config.yaml
num_key_value_heads: 12
positions: "rope"
rope_theta: 10000.0
rope_fraction: 1.0
qk_norm: false
tie_word_embeddings: false
init_std_up: 0.0391
lr_mult_qkv: 0.4
lr_mult_o: 2.0
beta1: 0.95
final_lr_fraction: 0.0
max_seq_len: 1024
MLP neurons of a small language model. Each row is named by its layer, matrix (up: input weights) and neuron, and shows model dimensions 0-255. Each number is 500 + 40 x the weight over its row's rms, rounded and kept within 0 to 999. Numbers have three digits each.
After each neuron's rows, "fires on" lists the tokens most often at its 100 highest values on Wikipedia text that the model never trained on.

L3.up2199:509557508497522497460516511443579556552439494525514504495462569576472496522560451509459474548475462500566574475547446474496450459547465414588582488471560496517497596486400501476519456573443476521488559502459529514547474498541488511479559543441523502574505468461472549549480591548496522462439502548507487493471454546466501471526511538470454516538537457474505495552513474540540499424538468501474522465501472446568491468504551563506499460493443530468554471482550532497521429444469411553551401563443498523554434569496491462544478467504470488539439453539537536485479509522424466554512570509566481511541532496504490487504486508523477500489550542475477502530507502480481455466477504532484481509483497515416476482455476468466577531462515553497549508511560565470533488534485508
fires on: " with", " in", " by", "."

L3.up826:379515452464535535455461449538508386553474504533471519439454531538491482461503452489525523552483558434550513528534423485494435403521582556517469481529441471484469546506477477536494487500457505478429481487479540472472571554488473518486491453557534550522493566478567403402502544582526513508504596500510501465500533510477494491452510550430554492432503502450488529498420520516441515488500506475478386496557488428496499464506429455540532545427511531516469507539456554534524539517516460508383430473492457470437591471483566485442442489539493499507470526452472514519489543506530463506469514443502504556493470609496502448438472443513542527553480515439488554508448539475538490519453533505483485437444542465507554553479576459501429469473500499491484501438467492477508494492477461
fires on: " A", " St", " Tw", " B", " All", " O"

L3.up1448:508404502517581632417464521479474540513491484522418539512544483511516500537471520548500514438490501523472499534561524559542534483527480422455475511438510488523485521542482514484511523497474474510491510548446500523497574545517473523554487436460485503592476490476501432526520520407455480488463525492556456472478411547551483467619460518550493538586443574567543438505525513480516496534520472552405464512494530503507404510523499478497449502521499497438494485508520565490534492535543509438538457474462478497468603502500489466418424512552502537538536525560484538514520509510440529482533548453537524468518470532465557511520506490577466481519542527512462470490505550498489558485595436498474505542537441552517543513609550541505486602522474486482514485452444535514515429541518521
fires on: "m", " m", "ax", "Cl", "n", "el"

L3.up2190:437616495472487526527496488472523478481461459460516519524473525547448451441544486470495609492451504478495472508494577555577492494449485509523554522537544520546520521546505494532485453524456531464470468505516399453495459522475490418469544500481448477559529455561525525488527543504538553390477471516588488526593481527509458494557461548437459493517460503460468599575598516517476500551528496541520495444477487483557541495417592533492498425557504501488582478488519505576528492456499521606500583567510503506469464460537501534544489527481448482510554489597567451471480561449535495481527517491493532567545527510574500551521431460488530515450507507492491453453399484504536508450524486449509489447554516514526473494477476524422503569520533495463507493504441509464438498451557466
fires on: "with", ".", " in", "o", "ex"

L3.up1968:537503535509473483453517512501480524493576472521454506486527471522547519486444516509566452477547523539481508453536500476535460526434530487516425499445478501640549499489420440437547484447495500541452574609459511532495462514531431508507547466588439482496471471484512455465561454459467472527476456463502490462462509455496534511462493434517460458499528568543444551491445535479417538513521425508547599434560486456545525504526460541506567481492519498427505501506487448548511487436479488519533556493544524415521463509480494553473424450522452522467519543498523469520468505532542553501436505545540567512426495479583483441525492422555455525480486484569501418506601557483501509475506517464553502442496506495468497488503462521462585536552522503525507448453489479521471512480497465
fires on: ".S", " States", " time", "'t", " not"

L3.up8:495514517606481494477508479474554497521589476552443498520513506550415525537532565517559548503527478456478514525533548551454490523529511531496534475464513519522471514569516478483487531481511484488497516476482520507512515482545523541605492505495430424494564465516434479504542576490489532481585519493598552503505459560547492468529461530483477453457450507465496423505491372533484513559560509464492548531518482486484543492485478489488533483467480469476527485472432609476483458559491433459591557492491465508423540471499489445401458435492466503421555504503529508510484510461490539477416460495545469497504505525532464515509493500522442551551490496549484572462473521403524483503468413563511474481494445462502554442480510519435486450403490512491520578507545443503583512505489583
fires on: " I", " H", "ar", "id", "i"

L3.up1075:610455528448501427514483479495538518531536475459467505496491448599517477466461485543523483497403445514468495505538478540517454477486536492396493481490546534430503552540489465409487433490490518551505430536497450492441443465608453497523534508428526510470553502515500521560481487498437570424504477570520538449497469526513532442471525480536541431599542519401479475567433497472422558516490462562533537388399559401502469502505546500474463508464565462498487532497505515476550464490409487472492508478501463507482422475549428467530510472465543487472503510466484495439465463570513490542454558521499480467471561552504494469444461449450524512458548473497548493460523454442563445508477579518451455537432393463477558486431489469463563513498531511472489499516493556549558467450472445
fires on: " ", " |", "ulu"

L3.up1340:533573493501481451529499485499507426481553521479493516552433488448528478469410495466430496449524509499513546469452463539514472495546478452546541488534473504533488452629401543490493465507505515505455385459457454505520497481554515415544519550494578476525527506489458483539535392459520440433458477490510466483527472536454527556427518549498563522504502501532531495452458486515438492553517429495493537455504515490466558425550538515446446526515530499439514482500537471437495463557570484470537446513464544487576541539548501526480485597393485492550530467488561566498455486459517524535461497497500484508448562459407520451440483516534512488517480522503539533489492470498498485526407411494539446478508462472548444456436460529523496527432507514509534504490537485463523517528563440
fires on: " in", " to", "te", "u", "ra"

L3.up150:440568423473508529502463509480598497457508551535548508472473557487487475504564461468455539545503485453512495464553460554530472527524517529518555504445509511541460568541477503469509517491498533461513531442536496470474440422447467476493480531526449550521503462465457445486589453516451529535498479498520472534531518531508494673522477474476493497474541521495571499556557497440599514471468535394448483501442470474454526505519532431453482524517525560456501508567458530422434447462486536494538472472481449487548483444466475465583476536506489509450498505483487559457473509526436431586541582484447533498517423545501493478506504509468484455491518492508533423520564518464520508511458554501470464513475476565480436537545461541521580460464460605474513502461568451378528522519495550
fires on: " |", ";"

L3.up1840:446551547459530496502515487471452530458425521567513484467498497428507502522463479497487517490433544507457465458446448547491458441513558500459526546563499492592527516449501443567498465495476498472472460479521485472451539501494460400535553574535500506533446478425454476504529583470527472449473495497515498488539488572558454439503506495521514505500535491529574453390481504474489552429504459472496517574533546532572474566489489590482461479510479513528513577515537525519521475588513485544512490469459441456458537538503547516492521537501553496494536501586469517428418469428477507486576456428495470473493449470483465518435464556473476511433457452426472563568503452447541530474506481508525501516479563508522489470543588485437441438520501459490421515476437469469548472491409495
fires on: " by", "'s", " via", " By"

L3.up2247:503533421523503513554517502528522510430552473584520499428442517521484468559478513482540481524441503433602483451528574430507442530535567529469491553501559462497470499481476444505492488413512501519552433490585490509546513487464569446569483567558428485537498448499510506476529555487508578500483522459492493490530497440443633398532504516501521559473499583575496481493469557497457503507506520525556487586478430518474471503509528469494529571511447506487489517526468456486472585478480464513516502446505518414531572527462471488514521516489492514494431503533467510502508542523523456534468460491463507507513526523506542488475496456475580464473486493496485539490534493508528492502555524503477510462479484545489532405460536479522399540452460490546470525506560522494439431537535520
fires on: "4", "6", "5", "7"

L3.up2352:482522526575547446543517475455588536519490508500522472494577525463516535481447469508494591518489487502469525492513522487502505535504550464420464448534509536534467483525520506457468485543497523547551561462459493468515496399491508509441484526403548492536610460472497526496502503545511499535493456510540421444573483617520492523482490499471546527456557536527505460459532508511558449561395467450466491443547572578460450512531492483455486477507416490547489540490486459534490438450482417554503559511539522532495537489576533516470490469489471536474431499424587472478503501505558493485497511428523592536530469542431550499480483484484567504485513461492449433554542454496502503472521466562507469405525418555433411555445557475513490533494556520556548516522543447520466520501506479
fires on: "ra", "al", "f", "p", "-"

L3.up1529:522502561409414467531510482458498540464465497475512490503376532492467459494486570508469555470514460480451484514458471458490522380496531533560579573579420554589498516450533484542546526569473551478460408402502505484587477558492553443486505487554540525485539534452543523498452548514443485483496520449521505491484480470575505488492433572544502504551491515533473497509511476467500481508515463445457435562488483460473508507509518544502509490554460573495496511459542472504497535526486508541519542464476538507447515499502562500541529478502526487527439396448495588482515528545496474521509538472502546451520534425532483506606421488541505474508503353569579579535554507475473507491505485504471462496558524567484519548535461467494472450552519526467498496533493421490494539562566433
fires on: "0", "2", " over", "os", "1", "s"

L3.up2135:480609532532571541556452505450498542449490502497476487487553540509523483475445580520538493491513427548452506528504474534473472489538477453507410467500460546495453517532516505545495458489450498494509507462524456481493488520535520408449565639456475443465487443504516521489517482429456494506487484400499512490504491496530533435527557508473519537541508456497524437479530505547510515454452515479473453540527523499497509405445494508503555480536512490470471552528456448478522425477454469525475499493402548478492483609455438444515523468513451510436495458549502582540480467519543522489551565409502474432558538419490485449438477450585472483483467561525492506520502462414476558494455514564507504488485520500611475564482460484502525487478455450525529475488609461526473473544513442
fires on: "4", "2", "ix"

L3.up3041:531549568526460478488484503526555458517448514503497500512484465515436497581488512497470503509516469512527503450430446487484442465532547499568512588466528398492525559421572499491498490468498464457457528551483399474493434515508474499406565510515503524553508411474502512491435442527488544424524491494449534472502491477533536501506511469500391501451476452496462517452498483501427453558534480447539514542526521469541547496514498538530458478473503548530538423528545521572491463535471423513576524454480555452494536536528474535560483558492534464499475517476514480521542487457462473514475492514456456490500498435541522506502555469514597564473525522504515500498449492532447514583505524524455506593487478426490450477495509513495511536495558489496474452517454455511521480443397450
fires on: "9", "with", " it", " is"

L3.up770:502553479530562492488504513508515477550445545491478526518438531517531510518520562459486565491495530480544488561474424519499533459442522479455457505479395442503485532510457519538520549532506505497589409499462564521487479577531557491478462505468449557475502512486441517551510578487547523462545459482522466528396523427469514536532435489421438528470476496503574484531460519502537469490431452493476537444508456427504497563510478478570485486513555542526506502492507526454480534477516492521543453460465499481533500473524536490471554443469511541551548422508565456530475481564573479530498603480546487460468482500501479484474502475472518500602454491529502549495509474456478487456459461507434484411536557534526501488562496504516384535402490486580540460531548524494429510586543490
fires on: "ro", " |", "0", " and", ";", " of"

L3.up2861:511504554519488490487605391582492518490493478523496450454473501469469539518505446545467488491479487417474487466526474517500514549570506484524510473552543522455514488470478506535494477466432523550520498525430533538413440503327501516528468536510512472559542456509550516479494536486539451475492460443518516455524409511499527384522485462528506443493437486476509556551477480519531411549595523585511506487500542489427460537494509463439512526504492509504535534525610498473454481508469526511452489546449433451456419417502455487483543500533538497465425510524471470576467529458543517490587495453526567449513541537418469493529538491500517531487573582475518552531475461500447503479501459480515467487479502464558483465497514533502471515560470609482464538457456507504528499520530524
fires on: "1", "|", " of", "=", " noted", " called"

L3.up951:540501508508479505553504465490497531500527529562517549505504480492477511525526464512555576512516496484535479557425479519491457494473507492568503531465564506519513550549606516486532550480513502498520551457458490483428517591479499501509517450513513510432553423491536384557473496535459484500417407504452460455482485500451560517485522537562551511541438515520412490510566513520486445493443509521527475493476466478479521590430508535486480543520505392521495508523483483515450432484525475480519513457544562541496476514492499439453532469520515446492594477516508499443548512492492532528536528494460517575524503499499394552465497520556619551524532436398473537519530567574493497501459448530536523543515501462485440439448509551481595496485428483531515545508507504514549569497498442
fires on: ".", " (", "8", "us"

L3.up1344:567526484565518444520499503485539513503400531426498484454564523462500493518524509507475515433482429540468545470498539508476519523469565498439519546444509471583538518490540537531499465519485460556512450474420466475569556433497485430469509448442531563444445607550562501516488532477470518497556437510538603476546466471476481520562509570595531510524455540494550506437463515418483523427525406522474495519509489488474522545511550470495444484494541441428506530491454525593493465494575482464482447564521567498448476543495487386531432453503525457491484511551496574519510526479520552430555523430568408525511554436486508493468552502486520494498493515525545459475527468526524515495543491456517414469503468483510513451542543525480535491492519471450512518494540456442506519511472492
fires on: " place", ":", " %", "%", " member"

L3.up2368:462476523506619521538481543500467527537557534488519523463535538541419491550463472546438485521508524524511457488476494533546498546460472459506450477538560485549396523492513432488534531486612532448476507496524519530449470448534442421491567527494485478477488382481503451495528502555531526498542468479529563475490415529482547531522546480491523448496529520436526483510461491510542474501526462576466485463457470517515458493540524550545537557561526502498554489504516545504517499470567501478508448390459434473433448507490523542506509533454437496437510511505576519478472489480609451417484552514483525518485500465468497469529552488446460574498442550501514536533505485453543551563476471503509448492466424488507548505539529559462502498480467517465550486494393525534501538472503467
fires on: " ===\n", "d", "===\n", "\n\n", "==\n", "j"

L3.up609:491532525527504466489541494509496430490458510569491442480543449508494467504551452488490484533451526509429472525509513535468515531524562480513488550484577517515478482497537537542444520477456468431525547465483465495455562531471505506477506497427552508509520459567550482545495479423414511541554523547537518506465498498550495501591575436447482510515567515515547502473492492511508520516512504535475446590537516526486427620537496502537483486534500550478523542519535535500496482447506532446441519498522569565527465523500507463536405563484529449533561452514507505552438500457483487494455500554396540544515492483435490519559490521433542504574488497529474498462505544487525577461442531485487569497505516514463504452489514516479546496539508475557533546547464482513438576490466464
fires on: "-", "p", "che", "c", "in"

L3.up1405:516445517535539472540531459408486482535495462459464488436441462482483495476561422483506469487481466527421449423481521500521507441495556553514487436465537508504579530475460531495530570465521435497475433468568494515444520557511530548473482485538437563515473506523494591496462557504498510498471506465487464518549455522502476546448523462500469470503487490458519485481540461498501500479452491545475502459528573518442562437478525557447545496521516519569493502454471510580552457490486529491418493435482494473491489496464500495545531413499552411538498461489486545450516493447558451531508581543508536427466503484502419485567552497522476545514479464555491470526470480553472484567458567512505459522587415445520456494483540504503493508497560539468423490469488480461486522479556387
fires on: " ", " m", " National", " –"